From a checkpoint of a small transformer trained on Wikipedia: 69.9M parameters.
MLP neurons of a small language model. Each row is named by its layer, matrix (gate and up: input weights) and neuron, and shows model dimensions 544-799. Each number is 128 + 32 x the weight over its row's rms, rounded and kept within 0 to 255. Numbers have three digits each. A neuron's up and down rows have the sign that makes its largest values positive.
After each neuron's rows, "fires after" lists the tokens most often just before its 100 highest values on Wikipedia text that the model never trained on. A number after a token or word is its count.

L2.gate1316:126141105080150108075117128140128092140116112105112085134098116131121062129092139159128112112089071105060112082095191127125158139194104170132167144119109161135096098166061155087112113087117062118077112148170111147076134119133107120107137133107111129133111113161117135126148168100159127146111175069149146117083105125151063154144140146112135109108145157101121127113124138145170119120152159149114104085052074111122092100195106186238118152107129145120159187165101004092131107142181096146184125106153097129084155172130127116163114177147109120121128103070166188152098109133134120153144095189044145158150081122125146125082160113079065133109133096141154120077167134033124148141073151191192174117112157125145116103102120070097152136126152138140143099167104171096149126111137164
L2.up1316:123148117106150141069105128123101081090068160139092077107158136095091114088125145128126128062017112129109130115093149066096103145118160068111167102112160166129088126111109115107182121081079067166090140141125115082115154104156138096154068160136067084121129117166153081161122112100197122108091136158125135162141135184169120175141127105146101185125176193167134110152141093151095127149114108133147107082069102093151120086124080168122112126135095123124120171124130096122078142133140096140122168130138112132136179161126095110109098136100119125108119088083117099149093092125167104135116152166110188155110114105129134130113177115149089178116135181204130138154135154088113122103169124148140127099091095130151105151123141147141096150133199130099127084113184125163177117071134136
fires after: "." 56, " the" 11

L2.gate1096:138085124104148093185147113094168144167107083108116107129153128123103141155153129158178160106094211125163160086198180072179084174075120118147115087183123090086138168165096119151141125120147112143103075151144112185060147134150107081110078123114137125148114119113094127121092175039137077182187075177091077111064175114149139166098103117141134165145132068153070123143141173096140087168071120174141113134168203122094201124102118102124098110155129133081094096162164179125139134054135123142079166140090161145167121153185128059130067104153137109141070111087174108112092148141135082144113136079111160100132171153075041170119162131091191154142069163031130138150124170125105045176123094147089161124142128099133144136065091111122152116081141168195163165156084193104109215108137172
L2.up1096:141114126171121077153138137101152118188108081100096100096105172144110178149164132144134148162091138154183157103154159070120059163120107149113152137190103085110107156151055094136108136160142104172061123139144093183100090168140137083153137177082144127165140114109054149126137162149058091112153154128134123155104159132133118172138099096172131162118115126120070132089088110065139099164096154130205129178139150099141134162116127139140126128135159135124118195185185125129119217078140141094114203081112097116157104149140137048144117133139096147134045147161186116142134157096164133134063131117090167118095092129161069145141177147101185088182127152096107146099074125139156111162133110164104184178139173124088137169089033150094122102051117142140111087188050193084147180114104098
fires after: " United" 36, "S" 29, " the" 8, " (" 4

L2.gate470:114093109093129124110134129082091114128147113130067100156092147137172113105047185117132111118134099107114109132160087094180202096130081136079135124124074175078136131102117110107164117141134131161147113175167126120121104182163146135139113085107109138113195096149132103162145140097117125137158138129164175136176134100084065097186135136098150168087146190090058092102127153142126136097135139081107110148070091124115106097152062130158089130104126084122050096061211172143133137164119084117106186136132154165163099154160125116125124186141129143131134121089089134094151101145108096128097094156072107130147148132116115094151160134095076075095101138159120086133147086113098094111144100144099124107156153120116080136089097132134098116114141113145112144114134160085136126102170122
L2.up470:143058108048167141145133060130110145160151118126149099149060074148102125162095082163117160140069134125152127137113141145095076154122119192157141176178136118153152117110073166101134100086162108142087135107099174117071097142203110111089179133168092171157091127186112132115174129146143143192114143144108105112144119047160136138121171137110153116117148153177121177163071133143195081134075140091136151179140070097153166174134153151134128076114126099133118127187102105182090093103083059093155107196118156147074110170080149102092112112135157126105130137148168096179163107103162117164144103154100130133137106079109106124099193187128134189074130132137119080133123178093120163106084137109085108172169131148124071148159125119134100111145133138095089166202173169175113100185145059
fires after: " |" 52, " a" 5, " or" 5, " /" 5, "-" 4

L2.gate762:126161164120141146163193129164106132138132077136075150108185119132145124132169112134068101157116161074134168122161119141117116146092082121132156130090110199157135114108123166123161160089149122133189085121137145094144143162144137158129147194081074148112111088138167146036121154128099143134163105128063097149166092089115127138180139178153098123137037124173112168111173106125170125141094150199080088173155115139116128135132117127120105106122120099109146166064194141134107093124055091121123113159116120041120109119167098170119166112070115194089108182148085108170161123145127175089050151147091140162141120151128108149142093087141087120111185149123129143121128178114139106119145159067134081125106120112074124068093070079146119138101085114168122141147148152171109097153148124
L2.up762:114090062105114109130134104145095123172170050146106140153129135081118136121124070171127089165124155092148151096240130104101088115158112117098142156065132157125111137094148151131118107111151132109110103119133075124113122092137131156090125128116163074121089149129131132092139132175111124152127120143109147117115090146084144124120123151172126187161132111178157180127115115116131097149132197165116104114171089113151155120136129187141120079119122102100161081124102165148123091115095076152119088119122141163121105119133108124142137091131125171128075127133081085135098063113158133159125136145138130083140042105120088155136129094114090096157191142127081122102057150118073194146167102121147202098112081127125105096105118127123097148123123152139107147102141133169084091129123158
fires after: "\n" 61, "-" 4

L2.gate610:161101097108194063143139082096098099075155133145164103165097102153133090113147116063086128138083061140116122150146151085156168136089104214095152133079152131127140164126100142133125159064135113155172171154050126167124113092125119160117117088125151116139072085114128098090140157110079083140141138186186135161157118119139112152103115166147169098147160146119108095124106103047153177121164211144183122138129169073131126111096137132100179108175136168132116144148129134163142138155075096147118137161137124143138130130085120124105121103140123108060135092166110104108141120105095103098157136216101118101142092131167087172135111070108080088159121165099173085135103100189182152062135127186096126118202149136091177119126121130140146101117141121111148154157135148132065103087151069
L2.up610:108140127136121070179156090152159072120118134133164137147152151147166099084099155131132114122121109156070136112129173169077160080178117121145144106121133106154080127125121146125131100108153145174096223154164174151158101121120137106138138155154146118078153162162109120074124140139102152124087191168172119099164130113163123130110139146129123098172123091111128094141107069117177122138149144095084169099145083096138121130144045115114165133099131100144116100083191114153141115139101119141148094091101188148177125184114135153173115113102125113131092117129148101123157139120173152125164149120160115133103166142089104106143130147154087108087162145107125102117105163174131155152135089116160152147118150161095087167124144152105169111112187118101228162155121125042129116109171157
fires after: "\n" 35, "-" 19, " |" 9, "|" 7, " (" 4

L2.gate465:172172147141099153097115086082156130130133119174149120148116125119124213114141089127098156109140174133108199092144123072116081091126151133150141099124145145141131128098098093127144143168124158090101120120088157114118125155134208103136090149170147125126115083084151092185043160156111157117186130130059098180097087124130095132155128144177111167142151061120164158117143160076121149174173190206175108106204186138124138119113132096166112148153070142098157069129088082134154139185127113043121120090168105154095175120129091072101187145170120140142135122087143133133118111175142128109109098109141125105159142193168154112152092140159088112167149110182125143192186124140178107096137117134072154094139099085095160151134092137119127209152114103119162142143118138154150154107099187
L2.up465:107121107178117115096073183156200129105139102137019123096104101138124183065131050072150148120201098131077130194130080080187113156110108109164102056072164132149133162114085182081126097104140138098093146128063139163121125150156139101095138134111163094139131099104128119124098077097138088170110137058149088121088085124154141121146077157134099133145156060104107150101125131109098163153144165134144083092162093157144122094091142141125149134123099091189155118178140144150105131112117151206129153139128128174122124163142127161154200165092176107132081121123134068116110062108088121125087133118141117139154176126113101102142153145064127093145177105125147071163110133206097092177217090103101115072118092181082118136113132124145136113062139114158188104119114159191128122125150154
fires after: "\n" 44, "==" 10, "." 8, " the" 4, "1" 4

L2.gate860:117081128176100106077132114111143094108147140146191105177142106074173145103117136094117153135090102086179137153136119149153107105072118131128118145114159152126107127139121079119145156157135164136135186121163116126080154157168124082146136137062147159182101072139134114153102176082091122113085155138108152177173156174113104091147119120129139147094154108138196128162108125084122154182143148181126120130117091154113108112145110132162128225121102070176152093144141112156115163166112079102126136122100103121144153124130121071073093109072128128121095143118150126156143162086150158168176140121125097109088146131082079187200112146129083163106141202103143095112145142160165156092143097119101095174136198142157170087129154160166177147145104159088100130125140087067138092158100110
L2.up860:160129171165097097072151110085175129106133143093144130113124095146199103130129145117119144111102100102130113095098106138116119125116209157091051168145165101109086081119090110080128165106096151187131180087139082133079118135073140101153151173099133090102194071100147118172163101107107140125093130142126178122151148197125092134101137102121129148123126110133142111112134142103150177128101116126112113110146081149181110138138122119154102167102118172161127154145151139059163100138164153165126136071132123076164149188142173137125146115074181132124144137080123087125145147136078161078122108137150120093123144068152123142155189101178143156135151174077127116110101133147161129109117092103165141199135122148050188159163180120143170123125124113146190136120180137110152167114147062
fires after: " the" 32, " a" 10, " defend" 8, " The" 8

L2.gate647:131146119146094147104146139147112123074151065078119125105075108137169131159055115145100104130100147095123136141098121147101090119125134093172185141148080149108145136168129157156151091074144139189134098137105116131152069131131104112109115128143072050081168150122082115045183081137046151201110084073090154153104145113132112102105138060109130158147087103152110063108111136112091143149124138113165183100172135112132116147172175107156136126122095141132104158126159151101140081125096133110053117078080093133071151175109098024102180123166087183097184148137184096102067110140183145101123138133132136132122102149111120142140106116131112084134110088172202129080098122137105107069083062131113167119143092102156077131117171101111129098161106136119127106106135119111142143133201109
L2.up647:138134147168151127158132143144177110136091120138095123164134123100148114168137071126139165071124160127121088149065089186129086103110113129073089116157135134138086152144148190167168105117104104146132168151085138130140153095087131153134109143192068079152140135138143081100170082127118102170136087096200179141075068139145213123143104142071081163164138141110122126084163154131167157106179104043084145104158171141172120138102112128138155169146123091095109133114134106133104147082169097069129130167129147166138075102105101116167138083146163127146142155158161065058126082118083173101141173096147154083098133094164157106135117209171170159068073134192092181135108129078149100127111119149187101098164110176097129215110128108162081138166138138134084149104127115138111089173189123
fires after: "\n" 24, " \"" 14, "-" 10, "/" 5, " de" 4

L2.gate127:114144141134130143091140179109120166160127124117148122129027136090135152153132117081136179072083120123163108092116119109117146144162103111129113120143057091150175186121104093163157137176102082118141073111138157091137078132137112150148104068138105100108134127189109148123056155175119175162121113084097107157137148170141124122156154121101112148103143136118124070132179154129067148138196117184136099112150120160089192200131097087122115119153093033139138127110111097126097146125084133156137105146139107115070193133133128097134103130097109084141137132088136199200100104144045156084095090084134116111167150143105127056126153126180138090120139082139108066100118155094078177098150142117128132186162144104096181138134174118130182123138143099151117136083122108139080084162100139
L2.up127:132099098120046045087129140156128139108120157084134140132082114108102129104142114108128105111111181100094118133051097117096111159154156183123100173085135112076095145146107138163194145144125161133132169107144123124117147094112106164108105114113084141136122152136174145150124103109141192114132131137083108128084043149150098127156094187105150171124160144063153116070108087156145094141150164129110085135140135129152150088130151126151092101134111084138125105180159139088142121157124121130126078142128131091194077117199089109202078124112098131102124130055096140145143132125076108110139097117140102098127101093153174138113103108147135174160157098103170164131066135147114116140122116131194148162146088087084156098116184129158133071130121159100167177125100135140182077105091111
fires after: "\n" 23, " the" 15, " The" 7, " a" 5

L2.gate195:104158113165095090110131146186128128081131139158140091150162112123121133099189148130146094163167102053137102125194086128084119183077124118191119117169085110130075151136085187063097153131093063120116134145103124166085130118148143117100163127133123095148197167134107159107108065154108098077158137069096181224148121149086165122108155110138105098146119121130164139127172068161090089185071115160104165196157097135161120091173126128151165165162102173153137157155135150131056115159120154132163104154130095137119155112184103130164124170081151114077166187144132114169188136127123091092114010155152103144154161145149126165157177124137097098129146098140140105084183080123177154096130065123102171136126111156115103152187132122108111127102126029094142147094118100154132188182126141
L2.up195:097134051086135114101156162148144145057106085189089119171101160088143036166127156093124112167135138091150108160161067179122164145138080090092170164125164182134167119170119119177055132102160106160055106172158061076089146128110104158118085113147151115129143113152096123185152119155109089155149125101111173150161149186136123118127143191066132094118150145109149130195095085206143098185175121141126096117182095089167130134157101143058159120142102132078130155089118138144123128116127081090124120161175130095170105089135181183090186125118126079210146123081109135143113128103148088140087120092133078126105091101170096170126123130166144107130127141178180107117141078107138132145163124167106129166181136115126155122047085133195099132041062127114089094156177160127130135187151160
fires after: "\n" 42, "-" 16, " the" 5, " Jim" 4

L2.gate1428:094170104135120165145126178130084127157138106182106127129090108122132125112154086132130197157116111139109135094151155105118123155170081054148167150128204156200101120088134155108146146152149106163103095152155130151155104081104072119107213160131143140167150090102084160150079106090127107109122087150176156098048135114101173121098122105082134127161098072093130102134087153139146123129104075157141134105134113098226086150125159190120140073138130109147143104160109130190136195133145090128177160149119122215112094120136132097205201115089163117113195096134101149126121129136098131127142086121113128157115123114126104176116158152090220112140158131151105153097050110116153141106117151181138149122146131094158078118121171089092107051119112170090118095168135123106146096114192143
L2.up1428:128122121106097183174146174142117162089177148117103070138154120103157114122118137108142149185110120128119112179196171076141129078059130082114127167119185158095065089144120142079150171130132084100146101111173153154142157109108091156127220130087090137137136111090056146156103121110172103123154057108201123080069178105149151070157143074057149181125118133077162084136097114123113126084098143180126182116120129081148091117084142163133109096137130156140144109059145123167125134094121105104149177180151125118085121193175163101149180096114107111144129063122048208130125100128065114135097125147136094171116128097136080118085162151113171173154127130142110106099112064106156094122152178112135158089139146152132086111114185099087121086118131189070119097149112083130126147122140106
fires after: " the" 39, " The" 10, "'s" 7, "." 5

L2.gate996:096181126144138119129127082124127164128180153154091079185083141123129077122119130147154077138141134143146131075090129142110162141094135138122176129137112101137114158109136170111158155145164112129106141142187091095142143120105157083094159131117101054125139168106072150141165114138079148135104147129127085137061129142166076142108171117172104141176135099109107114129105156165109100140158130130113111156098120125168085126138133136120146163116139094145125102095133126152110097097111161128079122154140154157111108140138134131162111150159083121153170169129116069165188136145115122153153107176140111142095146095117123152138129137120131111117071166199141138154148067128093138123113167135122115118096159129127141107132230132144183112133053071132167154185181144163164142180165135
L2.up996:136058114148130212132132129114082081136104135092094125126129129145119118119104125109143104126122157099108103120137095145134121124127107147085159097101118097105146108091131074101153140145070191175101136125132143075101140116174189195132108117160199128135085125139108121110092160169165066109124144145150113140142177160131173147138152165105082140143084169108116076146084154105134128091131091135106182097114142124084087099121148155146055094088115092170092071121104126110141064064126135160130136086090112100094096144145120158121144111143118063138191074140124178131131145106115144091136087109149122187133093168100123101148125163169112138112137126149124148152137145188135106099143103076161114143146109129072144109180120102074129136182130134100156180114202185101149052088112094
fires after: "/" 16, " (" 16, "-" 9, " \"" 8, " J" 4

L2.gate345:141104108121128157172124106189098193155066083110135149090078103115160129127142164098135108162152126136155106170126132131134098150151191149086141155164027122135095111121135142089119110120162116168099090180084128131106084155168136091105141170139100107138157124162141101175140132133139136149085152151135139061117116122139127147090086149087149137164140175121132164109103104138171146145142102178132101103082136120165119167195056137116078129161094084109184101174099155103162147114110126111161162100178088156104172150123118105163177114116144107148140101139121136143114132177151085191115127101115176076156127117132124159060121081095186193146120171131145115083101116076199158094211194093109091169148094065051155084128140123139133096123168145133109089078135109078107131173128141
L2.up345:133132139156121145136087155134114157063082080150170111150118109104147148106102115175161146131127081159136115173129139065122105184137148145130083184204114102100119101143104149114205144110130128135109149153165140097112223113177101109098134155104086130141113071115118073152163128125051097129177157147121140106142089107134106117154091083105136138178102079123150100141130088164175152099117102171102103091119164162188156130137109125111099139089127129077204086146203132140130122173177092115146140145129105205106122170141148120114167134131122097087145082098137178175109148197132087149162123153177155113093146142132121158027158082119146149159114145111126139133120108070139164188182174160131151142124115120030118156181164131108118116149189151086112140105097106087142122199112047
fires after: " the" 33, " a" 7, " The" 6, " home" 5

L2.gate1147:113154087055083158169149112193140132110141097133097113168132078056082135143112141090094140170124137158140115081125070084138154140132118104132140163127134171165098141153158147140146121162116156076102084124115124107141134085185150141142132135123113211138112126152126142114117150124118139157094089096101179147150120121151165199161105151112119080161155105155097114072110113217155172136127113077126107079171178157120099129159059139175133131140067157086098128124127151177093147063091150144191174166106141092158129137074186091118088114161128138188143126143123106091095127128192107118145128171116123088154162197149077117132164140157098179176167140137132112161165156104161096142126135088118148130141141094091114128129184169105178122066074146171127049136205126157157122167147161
L2.up1147:121100167137142155165155168186128144150139058187101131133165222099127168117146080155139086156073165082128102142105191117107108124160083118119106129110126097077100141105073117135118082066134088146179112154160132173160112149117121091125087131084146075077126155147092134114108132179132106132131126173138109107149112231097144147129097126115126115140139141127112163175116154113119142159111144137112118097132084068170166142165121107160201149059061088163123113173168105149135130111112071112085079124122155167109105149135085120100142082200131153058131121065067129230129125137153162158146179156114138167153136130128089117066168128027097125200093098090166124094126101134145132123161112122135107135165187092099108092176130090101107149099073123075094126174157128108155134054164099
fires after: " the" 41, " United" 8, " The" 6, "\n" 5, "The" 5, " and" 5

L2.gate704:126108079140114165087106138164100167171180118141160105109076148117129157146134145114155074164120137124149136110083089104125157126110135186146113148053114170110144085146146130092062115156111104108140181131150134122104122121062148163165128124127145137160121147105126117114142138077077112220130104130147094132134181196170150144112108125161109135109095080056054079121107171121171058134104201137044112181116063099113120113092104178158165134144103192143135159118083115124093168131176085133118074146087099099155133101102158103173150130170119107157103141128091116128083140094090118083110161094031122139127117154194117119123153146102124101105129152164091111132099134157051172141125116098112110105153101167141146140097125072133059079121191113142139118135079153136115093112096103
L2.up704:142107124099175101170115122094116146155146117144123080116158082111122178099096146181088151113164087174120170102103073156128098092089134163165143143173074115150099157100097140138105100114082130154132131126095134104098146186131145164121089125142094105138200115122108178148101138112106126160167204115171186126078116122117145116131131110151124094098136115134159150129142196127130076168092149091101123189129136168106061139118147128164101090173144139140139087137125093160110214157104152147086035116116111089096064144146112123129142161114165129133129135131159136165083157164110175090103126138122104110164144119143092128122075165094137063077130118107153146070122131123082184087154162110102089159111166184137054165123132089089119127154136121115115145162137130136103175111104060
fires after: " |" 63, "," 16, " of" 4

L2.gate434:158122153114125171134120149128143124098164096127158154105186099104139198117095128133107085085146157103113192114049130158121122123118081125130149166068117143180134120183078162107136105085151113175106238112112077092176109100134127166091124142095105120079195114153100081074152133093081151131147103077071158124101081197155112148133155107155106125112147086140153120152175166054046163161103124122141102107162151122118102115133080159042145058177147136121143164097139125112142159135095139114133089130113133175105160165117082131139140117151123101170130136130168119162144099145127134120120046130121185139113110140152175114141103099106131137138170170134096139086106161170122117111126117130049169130121102102140146101109167143117168137124105153174166115148164143110070131139124105
L2.up434:132145152092116136108085119083153200143122083154095136123096119218154095135162124102096129095145129119102126122144137137119119097101143115135119124060084159140172088143078106197115117109139147120125208123094120106141108121119130123140178168164178080117139125123130156111145115177082104132113162116118132124151074136223124104114151115108088116113104149177134111159140118073155183119190109151158166117097093129097094148106171194110140108128089102110145134062121076128141177145112144181105114180143143176136147145090110118068081164098101116113097099143128107140150134147100154124150105101120148085125172160119149089133149106126156049140082124166123133074064187163131100121109124104083140100119115139143146058145132126078154098177168227166109154110045120173109113148123143
fires after: "\n" 23, " (" 22, " \"" 13, "." 5

L2.gate243:129146168159095130140133082137129158186167173131143125117147154134168155103110169152176104145079124153125133101140093082100112106128165117105102081139148136091133136144123133125180150093155109140101076122058171046151120105093080090127131177125088190132145091156129112162112109153134140130165096116142133105131139082150112174160149132142152139172139103145183072182060074099109073145117087153121118080134178161115139112172118108139056067114113123170128102133118137158191130094147102073101104098121089159136078100103093161124126188098118139074102142092093149140143140083056135065130203144109100112184124108151144127137140077071126111145191167148136113126160137151149122140142126156073100202100161156157066123105124105149101099094125116078119118138131143181151169114167149
L2.up243:132167104207142112132102121117171139089162031141154130110138178101167120148134120119189171095145111145153188170108085163087176170145140087087115095088128098109115163178197126051131171112144130074112099112140122093176150180154097097089091136091205136089186095117102153087138109056111096123113146087144163124126118175147085068145152146129126155126177130145167153091138075093065127206155118135128163102140142136165063115138058169149121130182169144095094156095126138145090093142145145124115128101105125123152075126075133183141208130099114189097127140184125101152180087097136100143153108136111128152137107038175161160109101124105115135133124137114146140146146134117156098103140133151110132147138146106149127121053057147078142147120149090132166136138163126150055120168155198
fires after: "." 73, ")." 4, ".\"" 4

L2.gate847:169101129132103071068089125127143152146115127176183092170086110142070123145111157128151178121152122136137159109121066120113155209113117180127131225074153082096129064152057136112101137149123152132109161171213117094115124091135120088163074149099122137168068071217140096182151149141157195146118165130120164135152103123094098138096104093071124126114130145134131125109069140146163163163117157135142067108085090143138091130138120150145151186111093159147165082111117116154081141141113090161157114066162074031183136126077142115087124178090177177112109149107101110147120157079098156110176097083163208144162132179134163122113078143126148165160144135109148141117146162075172143128163107149150152152139137098145129187150150113138189107188121135078137177099091136096118105121062139
L2.up847:157109139121159133140077166082174125125149110185149103148103132186167139126145173132141193135090121147124148156092154106069102168133152108117121142173088107097128170143074156136196141141062150129077164124151122153106155164164163136181107096093114146169116119151121148175132087063157153140150148131139096122134119158135135131106144129130122175135098130129168134056086147120132171125119105122100058135128070159099116127147093073212177136153117113205168058161152131196128117158097162185089156078164122095150146091125070148110087146132209174130107121119097101151153132103122179140168136038106200126128135176145100167158116140140141131140123112130090084134134125135141079104122116123149164124142090109068162161150149165158184199167088163145142158111101095150080125114109140
fires after: " the" 29, " The" 23

L2.gate615:156119186164130107126125147146152131178135115139128092149089119163132127129112099110094083129121182149137164101068061122091145064151111085117166121071097145210198123147161122169095139066195133166168110151140154104083163108113101180185190151112098103065177164127107159111172069170124160119119208100122161121137115107075132150187129086127119130088108146117108113111142186201132192137113139141125149119178142155150147143160127128185063095162101082137145110167113143185162168109121100141167129088126127182122098107123114146231106118107154115115121127109169089116142145180117126078124196109065071113098109139173114093163111159076141158134148168123096127133128096123118109156122095139100152095092057155135150139096106140164076072061092105165121103132103183164195170145151091
L2.up615:161132190121175170145105151136096170142154092136038140138102112099148118105110170115126091155158103170139164114101057094191094162166127152106141094166110169184195097077126167125117118083201146146080168146083157083083173124083099145146157096113115082152105107096141166154142107151164111140116096130114148120104043123085189162168078117182069121150158086125127128139161117100097209150113115143122078066143134180127162116139115117152125079167148109105070137158114176184150091112082095134135099121178173135128141115163140104172171114095162128157112138081202068129127133167125074156115104071173152122156084105133129154190200152073113126155126146130173107067125075193091142106190105153151162138146117135091169103100102045062117089156092128123125157122145154150143143161113116
fires after: "-" 53, "\n" 9

L2.gate398:137122141133108095174123145180134132135065127138121154044120097112094124140070169128101146130130135145168078051105107131168172125108106187137147112096099105167080120132131110121132112120070117119193169114170141174146098130150127131101170124147064095129116150089142085131104085144158134098138111115107129087155149166115087088076120188146129108071138102073089192089101133176157180088068131134083136134139143180184099171103108157109191158145130179098093118109095135179177114110116104116085118111083140142174124074153127097149135157163097173088137143120155132141113118128090168166114156092162110140174167120095135119158097129206108145110054145086173121106095119135126173160081104068142108125112137133102148163133107121159117120120127133152114116083104101100114167140103114
L2.up398:136181144154168125169148142108120116128156041122152115075114052100086111100051178164116095183158149096187136115148157144136094109125089119092136152143101142174148129126073119140153149078156122111119216137117129183198066164121088160177092106111082120080123130127086097128114080139087117182136116076112147142135092139137154142064128175145186081126160125102106125084132113147111095111075170154080131155093090140127113131116104145124142088132144078099141073150202061151102124107099147119115096130119168124114078080138118124139117127124137168065141098139152126122089131105101087166147169098163181160134130143101147147156119095199160068103079157145121136097096168126175116060134102151078104091137183137108167129157156115112076135082133134210095128110157143122160122173143123
fires after: "," 20, " in" 18, " U" 15, " to" 8, " of" 5, " the" 4

L2.gate1219:139146119116174133147162094143065133132093121095054067123162104130118131143163102120125137179136079108125160108168136092165133141117074128202129180165148142151079145081099158162156153144104126140122136150068133165146126102145107141108129151161108120081074165128122120100160172102129093132077085103104152125156084124174141129127128111188108128096103115232132070126072099113092176157091087073137130184121137135133144124078105135164146161096077178188124151141078130131119134168126108162158132149090085110127061153164105151121148139169149156117132114143069172089133136100074097136114136177145130155119150105110186182141125099098103109106104111155202098131107144133133096110131128115125103106117083163121079131111122098143115138113164121143115168100156100080088161114093165
L2.up1219:144151106126150144173153100175121092125077102147160125139182114117148122133091103116120176153150113159152106154157179176143173143112103152088103127147110130083120157088099166133142118105138128164109145213129110117142102105078117122136093104206084132144130206140106158155145138113124097164130085142166137148157122183160143053127158169114087144119079125137111097121077129127115141139136102097086188107126158097126174097075075146107181169126068148132148116147109116117076138093118145142128120136101100169157109171148160133173100158185098147136108077118086083126148156079095131143167191157088092107164154146128152118151149031164119064119133137099164117106116164057130114068132134126105170159119065142093122153097125113090157148148115138121148087087133114112114143105110117
fires after: "\n" 78, " the" 4

L2.gate675:094201119172150150060106128107109113127096121089156122093114097193099084162101109060162124141111147141151122094136122172131105165087109139116172145142177119183088143115066148116144131157181164164117109163150187139128134123099122146143161059087091156121119140073113124134188119151087074150102160182143211219134084118187121133116078077121171132168160105143125115156104170145157114159065180078094168120088084152104114098111126189149142125209115128116114138153148123144127120174102090187107101115127119138172113111074122126090125102085173151173145150119137157097135098105148136145102117100148147151168143076102121105140138058169083126165101145156201144170146121141071100106084146106087083113151094181130144145125092149228114116164111137045103146107148148123107126130112118
L2.up675:073196103142183152167089149143087172090155122120178087110032132150098108132097101080152136163087153137135123133139094156126140128115098095158141048146116165099088174079169096126129090148157185163118171155182158115155170119074115094151141079140142107134085159104127107157119139139091106160123146141103137174114098168107150135110138141187173052051117060151123139116081124133121097137127185082100156147114117141108129132163128113133169072102126117136125159114135138161120139085151044166053183150142111157174149138090121112073149158147102135125114115161116130092118179147121116148122079126112101155144154101132132132178181147142126161152153149127072083166122125123096081160114166149114131072171131151184107209132111112168075087146110155037122150113147188149037107127112144
fires after: "\n" 32, "," 26, " the" 9, " A" 7

L2.gate1057:112141070155044125079106129097121175109157160118107155157113179151168119116092186115201158123137104143133133132079159124005113133141189150181118178105150068084147181142110083142162108137124107170135145108182095114128098117110162106104087059086114107134097166127050121174144116167117087089164134159103111144139104172172136172148109082094075172102136121123101105202110107145173180099162163092172084105166181116130142125164191102117189163124156176144163128139116085153125068196118073155139150082099181133121144147096158121143073123110086180156123136122106068178152133128161161108150170151155153074153136125128189127155145055076070101143126232162141092129156096104172135168153053076155129194135137116097166150151113137114217165177184159167145173062104088124154112131110104
L2.up1057:093100138070069100101120124075087140139106138093114141116169098153153168090056163116200151129125137125124136148120150103091133125130151142178155197150109107113117154156143165190148106150138114135184168118140081120098147147172142087115077101079098136123063107168085116159113139117092153084105125133144078140160137136063124145099132140102096085115148054165155076227147163069107152116146169133132138121138200135166119110131167128142145101077112151162142163168138105104137131121164108162084087127121139105149153128118123114120135145123148125156156107172134106140053132131122189125120134092134188152136095163116154132127119093183089068119130233176147151077082119132151102127144075051129136138129115120152137133099126114088212124144187126122122124099177103132179106154090119
fires after: " the" 38, " The" 8, " his" 4, "The" 4

L2.gate292:081189163147167158130129116063075126101166144108108113112130178113088108096133178077104126157191134100106094094107153103110133129133073133102152025136163109147138153156126227115104124110157106114127152117171126135122157122157190080140110130119160143061072133111121103105083075142169147139149150121157114190093173134112136112212197120160099113051105151122210151130141102184120157170110186079170115153138182122113065162147121151118120122140139066092106153089137193117146077170156086193126112114098096111151126185078103135187174159123103117122162158116157109157103121158085139096073119161175106160127104151137143122108123140111077168090139142179160105154148102158098070151149119108100158077148088092147208122143097153130197193131084077102120127144132124155125132143144192
L2.up292:128120146160151097141132169068102126099140122097106134158072122100129109128163119103186085083100160133190126062156126140071138123234075164146100118132139088176142164092179092094111131126166115158170164171160104095146093138088159103127066120148129095116071120135160138133219098096122105182140200086100132089043136102184143096122122079089135204177125089139116141134137082125129157167094127154104064143114103165121107147135087116141158083107148126097150136120161122094153077087108121141097146093148126123137137082204134147091062156143195166088120112146119153079116157118128138088099075185215096175103134109124133123100175119161115125176131200093165172127117104144127133152151090156200088148161202107118102124113121117116116194121147099090146133159144096141134181119162121
fires after: "\n" 57, "-" 5, "|" 4, " three" 4

L2.gate875:136193088192125132163181140095110144183181208115158105143147108122107130167114117150129162176136119120144129060124119114134123102111146170140122126118064131127128107120127192132111124101104133137136098136169173093175074119143160137114136110127123122189070129152177112113127171053138117126138149179111131148212072092057110147122107084174130205135096103161108145141143164111094152159141186160136099172108155146114138116134102133123110109161183115085151117174113101112082147129183074112110147111163110149085112182114153147138124120117088124077079102110131142108131144140102149099132144205135112184104148122120071111142200129137127138141153127120154126209066113127178130116105123105075180117096131140066108066185114120110096100109095127153218152141114149161090102164135138
L2.up875:125129090125045127130150130198132183065118153125154148120137138137144129106192080089099160114102133190134115118139172135110105169085160177146094166110130109120126101141123170123146128101120091149101127154171132114124087132123177173128123065189120179099114162129189124104077115127114149133115146109091143160150149182145169117164101121134113139134142134115172074105128121119166079132082101106151097185151119149104128121136131140132052163138099116212190134118158072158146146115060162120105153118149178144169127168161172142098137137111095093117114046139152076093136166108098159050120097130141108125068175102109119113106127131111139138080146131110159157114105150172148122172116111127132152157148126178130116072169091127091169153056188149143091129083051165114165133163133119
fires after: "\n" 43, " P" 4, " Japanese" 4, " (" 4